From a checkpoint of a small transformer trained on Wikipedia.
Architecture: LayerNorm before each block, rotary positions, no biases in attention or MLP, untied embeddings.
Training: a variant of Muon for these matrices, 426M tokens.
MLP neurons of a small language model. Each row is named by its layer, matrix (up: input weights) and neuron, and shows model dimensions 0-191. Each number is 128 + 24 x the weight over its row's rms, rounded and kept within 0 to 255. Numbers have three digits each.
Before each neuron's rows, "fires after" lists the tokens most often just before its 100 highest values on Wikipedia text that the model never trained on. A number after a token or word is its count.

fires after: "9" 19, " in" 18, " In" 15, "0" 8, " as" 5, " Total" 5
L8.up646:131142146118150107109115132108146107149138147121154108107129099099117112104145142116145146135136129106111198115074104148126127101153120135179120122115134167152138138104146092086112181156145138120139139083119159121164123091148119166149075137132115109113133155101149114120122169147155109122162139120175155168117088150151152133150092127118175109111133100116107112132131182142155130137117164155146132127114110130120161100178102106161100129137084134082094133136125140100138142118123090114131133134116123128113125086147105121159149103180102109081123143112136119148142151110118053162

fires after: "2" 87, "1" 13
L2.up139:122166128124133114134164135109127119116147119092110113139098127106133109087098081144169148130140118096135099109150129127189138084171141157122162125129172121135119147080162097137151157118158161119117171153103099095143102093157170111138082139108143130117144142150133102095116108133085087158144140137128154133141113111104145158137119133102084100096145160137140111105106154127120105127131131129145140111138102164112142124120122156109133086109104133114147147137113159149134113129096146118138169128122168157136133138161128139130124062120135113145162111179141077098116150113119203175

fires after: "6" 13, " U" 13, "7" 12, "8" 8, " Na" 7
L5.up51:152115122115152119085132120103153103141086133127124128154146168130138154129118146081129116144062155119136152107152128083092116116151125156177117121145113128110117141118153132129108122146120128161114144112121159113129118105091144166148101150106150135095154106120149116119118085118123140142155086162137157092131128129144163159155100143136129120143155143117134114168126113102116139152129155111157131206159150129109105115146130156152135157119094147176066105133137115070166101110102130167170101071130144129102137098105122183153100147136093121112152109167146109103117155118110148151

fires after: " " 68, "\n" 6, " G" 4, " S" 4, " F" 4
L3.up412:146097129129145154124126131158093110141143144131140187153139151150108129120110108155119119115089146117119150163122133107117129140140111126130121117116132136154134090096116128120131133097120126114147149116062122162128138143064144180130135116167127099138120130096150131133127084140153142144163135133162124165153126122130165162099128094148145122088151154123103119125079136140084122146136144158140094104129129098111140147109076125090168082145153117140118166135149098190133092092118099127100124152102207105051098143129101114084136139142104143146137129127145105150098123128160130135

fires after: " (" 34, " \"" 14, "\n" 10, "S" 5, "G" 4
L2.up227:121131131118130130140127142131145173145146116158137123095129121135143137145139119188127131126164115115161139125129193150123145174138132126122129181122122163132122135139140193111130128120126128161135138177168113076165160120145104122120093148105126122166117158173101086134137160181126065098128100095109134097107109134145174131138115124139135141154119094109086113109142103112143128122109105140144109157078155118123074125140137146111148148107086118105099115127117121116107130033108149077151117110100108132066125115140102130151147141121143141104131120125113113123154115129137150133

fires after: "\n" 24, " \"" 20, " (" 19, "S" 5, " P" 4
L2.up150:092135122154157144101156146137128118105118130154153127095111107126107137145141134174147124163134132139140138113086169122080092106100097161122155082123173162099118088133144133134122136095155108117146147154142110140137151127126123160097110179102160115128100132121142083107112140159150106133124113129121153128104138135106189163099148145122128118147137105150084078110128094120156116151114127108119139125070097087126129103139206178116143147092107124150140160136100130157143093096109100148156162142116123137126105098130105130108125180122125120178162133112114138123154169107150149139

fires after: " " 50, "2" 8, "5" 6, "3" 5, "1" 5
L3.up514:115119090136169154121146134158080105197086150151131129143111150134149136103107092158126100111131104175143132086139135129121109108173154167153073163139115124139102120140116116143156112158134112116150133152119125087127140110126096196139127141118102144125141131142128114116118075112138080152135107142139078124129132126098110162091132103115115123098125142186165095175088114152126107096132133128186122149135116135172088147134120103126138129149135110121160118132121138112122184125141083085132153149107119118126113111130124146138115081138124084169160117146154125104115097120115143122

fires after: " " 51, " Co" 8, " a" 5, " in" 4
L5.up471:122090102134111078162142148095099154103087151138119164088119140125136139150110145103126127152117114138065170102144114134112132113127140148144090148157144151092122161130139148132143091156122147153124081110092126131117126133110094166117149142099100131098094132114090109155127146140156113160103143115131171119140136131129141157148059088145151095125141107117126107138168126115099187167160092128114090145127151117158143149104100151182109166152137137151107130128140139122139119131089137136177110138124149187177134094116126113129136150146120107109180124122115104130138113113152088141

fires after: " " 47, "qu" 10, "2" 10, " Qu" 7, "1" 6
L8.up297:130127114081114090123109137116129152142148115064153109113128122140118190072119148146112138163155149115132135116160123098128114118166127119138094050138131156131164096129124173136139137140126127131120143102123115144108094142111120108122170148131147166143121147147121082102101103103113103161135118112156156071115136108125157120145125110139108118140114118133131111081149103140086131148125140114148083109171105147153158155133112121207134154153110130128165115135116177089107112125155114145163153133171119124101109152107132117098159149141102106175121159159120134083118106139143117112

fires after: " the" 36, " a" 8, ":" 7, " for" 6, " in" 5
L7.up435:118120107159127144130142158152137131110095140149113151131135140147162095116132099141118143126131160135097163127123106096131110130182118146097084147142154108093105107143158129128145131150155168137192114096167132076147128124151174123112132137147098106123149140145122128102156137160134097150094114132101206151132144102124093091119106115152098089125152144143119179098150105120127134130135126096075106124100104142170116135171092126174078155123097114098112077106141117133114127119119121080143120115111152140104165107132152165147143115170157100104131127119138113083136126120106140110

fires after: " " 39, "," 14, "1" 12, " in" 6, "2" 4
L12.up153:117159171129117167131114099131123175113112124131134158130145119103131131196089098135115124141144112145162160081147150125124167107094131147167114089135124105164117115110139120162153144144158075146136142119155106118102128125124095105198142154129090116139107129134141120129144147104114130155118168129161126109130092166108160107143155145150107081124146104105148128145137172126112135138062151108159130165135086122152125113071143122094107184121182142119140118107121134162137126148143152131110148145129122143078113151100105102139110114102089102154111108137108118130083126149134101129

fires after: " " 93
L2.up29:161123168194167150171131139114121161140121134137147133099146121115145101143108105151113076164121158090105149145167108145123124126135113111109136131135099114130158112140084125125114100139107140103145120161139109145102147147114143124107121163123149120086163112095115151079147168140144100110137125100184155128138113114131119081187134128099136088177120113136117135131150117164129138103147102121106117129110163104119147143084103127091120122129108133137150127163100073150145147111100145145086129168086099125130152119183105158113138159158101108132124128148114156073087143120093138143

fires after: "2" 58, "," 11, "1" 9, "9" 4
L13.up272:117138110156151158166094114115127133133086177082118152115142116107106132149155107151126138142118137145104155091138141168114130163176131165141072136143112132134099148177126098104139120153174118128094135138117100121130125097129104095132143148105133136105098131149134138119145095161137176103085130132108126108144147103115117143110113143101162081122159150117081085121077118104136126073121098089143151117112125103143131115129097131110155121130146136178175150153097129108110113103157128101117169125155107147119125133127139118124156083148173104127141160180132110135098146115153189119

fires after: "." 40, " |" 25, "\"." 4
L2.up286:114105172155158110100139079109087100171124151130155144131096137145078173121111141126134092153119142097124157151151123103093144154127141134166126141116137121144129092121124120114151171148182126138116155154104123139085107125108089162134165128146120115107195136138153125113129135165139089096067117115173106133143116156139153137137129110151123111110141102103148155063138152069140117115092153087121155139146111130125146145137134104117162126131101137120120147149110119075107133133165134140134109099140181120152126157124103126062123159122114114126108145106121146123145124097153104123

fires after: "8" 24, "9" 22, "7" 16, "6" 11, " in" 6, " re" 5
L5.up594:092095096124133100105101130115146109180078112115138116141105166107132141151150120142118132156149103135083132115135113171105113098144127132168117087118164138131178119101124120159131152165107106143121143132169162109155151089125133142123139086157110153085124132138133146139084109140121150108138137141174147127101101115096164131135111107168108120102107134125143159139153142104114168082136123144124129159118121121102125064114137149140157156130119092100133091105130150117132137087147089126166163149102141113084108128141138119124172132127135100110157109166143163111201146135143133078

fires after: "9" 21, "1" 19, "8" 8, "7" 7, "0" 6
L3.up140:131108097111135109108141124142153125171116105146111125115128151117159110163158120142150113070099125135126145084149135125136135121106148159165137113117139162135151132114152155122120121139144086148110120093124143109159088117095125135131138146123097122108115114122069123102156139133110134172155109137127143114097134150115113113126088168112126082062145089095149184159154164121111136083113086127172136166130128157181104067109109162157124175134129107151137106125149121116103131132126113102135125147123157116108138121154159154129144102143084151137169147103084137168123071112150130148

fires after: "0" 26, " |" 12, "2" 10, "9" 7, " in" 6, "7" 4
L12.up31:140134121092053132076117122093151138137079128145149139076167138102086122107092126131118104141120127102138158125122114141149161139142184125110127100096105123181151129120093107129153181129148158160113126104110119158166121125092137141108119131124145138160168137132142146086142133101146133156130115138145120140127120148131145157114111156155135102111141164124112148140144141151165154149124114122071116078122132084124167131111104141157089133131077161125121147100147143155147189124138111101132143109157093133128137088139107115105134157114119097119126149170155157070108133154130134137

fires after: " " 67, "–" 13
L5.up631:125150126116174135157154161115091173102115136183182138158127102134122156130141073122097124117122139127123132130145096133116125152113129104130122122069081128140115076088091133142123124129071143083148096131149129121093172136108116140128143112136166116106164145068113124107120115147173134117140109115116144113146138128151140117092108118110134115148145132109120122140173095157125147160115097130122117102085110099121136142076121135075102130121096125142125129135156107148142182121145106169138147143146154119090111162135098130109094136171104139193117127100150147163120148121138139158

fires after: "0" 52, "2" 12, "cor" 5
L7.up123:144100135139118074143118110121133124156080098117163141136134122128145136110132105149167131136134135133150095145149133134143142083117141124146140122105123154151096088123166161117097172144103137167116105099174145131118113091113136129115106148119141116131134140160087117146102112156103097144121162138106122155088105094140145166145130125150130139127131090117111147094122159098066103124127117076132135116184155172163167111134111158147081092166122127130143137170103117163104124111157117114095144144130142111115122097159165116125092106175097083103144148174095135095108136095140115164

fires after: "7" 14, "1" 14, "8" 12, "9" 10, "6" 8, "0" 7
L5.up137:125124115140118090170093114110127080148113126133134141114128059135145079116153140125136165171153103129120193101129151125142148139065150146120099131148159091144119142146130161137126148143131101109145140118144160103140150132104170193166123160165106165161147121109074119138101129137128123121118110131105119142114098097130103125118099121105127131106113094117139111152127169121127168180120129137131148135126127113124124080100146121105146120107135126154102135099143119047142155110160130116122165142101128109125133103127151099086146126170133123096150126128154132136145159103154064140

fires after: "." 67, "==" 15, " ==" 7
L3.up106:140101131172136124125167112109124122153129139167131132128112142108103153101105134118156131165081115099123140169136104106130145114167131121134141112134135132124141128098097088105148180129161122127122120147133147162093148086108103113130156117117096133133191150117178131103131104168143104101112100131132123168144074132144158116163133154151090118103119143142168143066128137097103130118117141115149133118137104172137168157169138125130127096111135131108107223105160118081142119101130136109116108127148132089106114137164138142087083128128107118119131109132125132166102097158174112126

fires after: "." 83, ")." 8
L3.up697:121117184173110165163143122109133096165143140083155150155124124126107126081141129136129119150106143142104150134156113129115146119157105109139145120170159115132128121149123112131179156129141125095131173101111117136084110138127124122125165119116116143130155117079149124140156121125145120098097114131151145131140157101147088115136132154120107139089160099133169156088115154049147102140113129108132141104134124136149175164111145105100104129160106140121129168111126094085163123140138126141073107081110131138116118153136160115050089143117120148108117157139151169132120133144122070099

fires after: "\n" 38, " (" 22, " " 20, "==" 5
L3.up547:103116103066140145100118161155151110144171116139140115089063158126135187105083081112084071126126090141150131115125122166103127111139131095166127175100154119145121141111110117145151127155161135146148144146136135105144132139162110152097126170097142147133126146129090121130155136148154123142153111128120120118141138167116136108111145130143115116137128108141128105129128105091143124108143141147127099129074162178147106091124089117095133122116188168152148155108101110138170138088127150116137125160112123129078148106179098098097159127127146131138101160139125094128128111104139131158

fires after: " " 99
L3.up584:133116114103150107191170165130135132129087077152160182127116126099151130086121101145094126161116107138105156092164137128088154140098161096151119152111142093162111107178107162107135100131092103134163089124103151070120114167098154140118149119133113091108112171114111130115105103141153111116138094159148150129138172102135130122153093127106132110110121144166114123092138119127157148140157126144135127115157127120101143164138095118091117115121118125120162067185125133122135139135152137157144149128115129107116167145144101138134112146151116123176194115109138132114121120109146120126

fires after: " " 51, "0" 12, "9" 10, "1" 8
L7.up524:138142110110167134124098110135109142159113153100123132128108169107158112094105115146168117105082116185121127082169136108089125124120156118148118177123136136174155117114119130152114123149098174090142116094122146148140154123109132121141118140133110086089100184092119121077162137117144143150173140103117104124111123157131121118118146099108139119089139144148095117177108122154125099121112106090107123131143134168085169129128143115136093106172121118122206142147096134133099151125101123131101111159095168173100095130148125146138147111147110119130142102100132150154172155136125112136

fires after: " in" 35, "2" 21, "In" 9, "," 7, "|" 6, " In" 4
L12.up457:090159118099150099099100127129170118181084176143130104136108148109082133114120129131094124141160147081089128132147107126135112122154157130122092123115162165185112149129144150116151173145147131152103147137116099136157137150161120113160153150140104172135117094103126117136166183137136125147163112119133159135107102132109095152110125138124119140127177188099097051107098117138067095129142107108081114138129091140118197119147118106162117149129116135137122099127099137134138118131127127130113142087106100132108116111138128137158154115108125127124146145152113111097104115130151153128

fires after: " " 40, "-" 14, " St" 7, " Ar" 4
L5.up650:137087121160093139171161123093142167139141138115161136141119090132156078139123142091119154112097124128096188124167128160124135148138121134123139130097107118092112152160143130182091083076072155144110126113175119148122172114124138145135108174146186091119103151098108136099109094149140121088129111087107165155126111132133121080134139087141148098135119144108128121126151086135124104147108103158124097139135149099140102131146129143100135121145145119151142133106117116145124156127146074170141151113110100163110121125138102116104128153147108131128162124126157096159152123162164145136

fires after: "1" 24, " H" 18, "0" 11, "5" 6
L8.up209:179132110138148153087140144077132148151148126136123134111131105113113085077112110155105142140077116151161108135111118129160089122149125163154094123144158151119074127138139150171136158138119119110142141156133139095152116121111130154106121161138147164133146106119118141121137113140151144157117092146139095126116129105102125154116110151146157155133122182174155159085069145118102128104106119107112099144113066152106129127105139106137158133107139106122143185137170095122112152133167121138177112127146075100073130118138132173159111170135125110122090113145133104111139121108120163126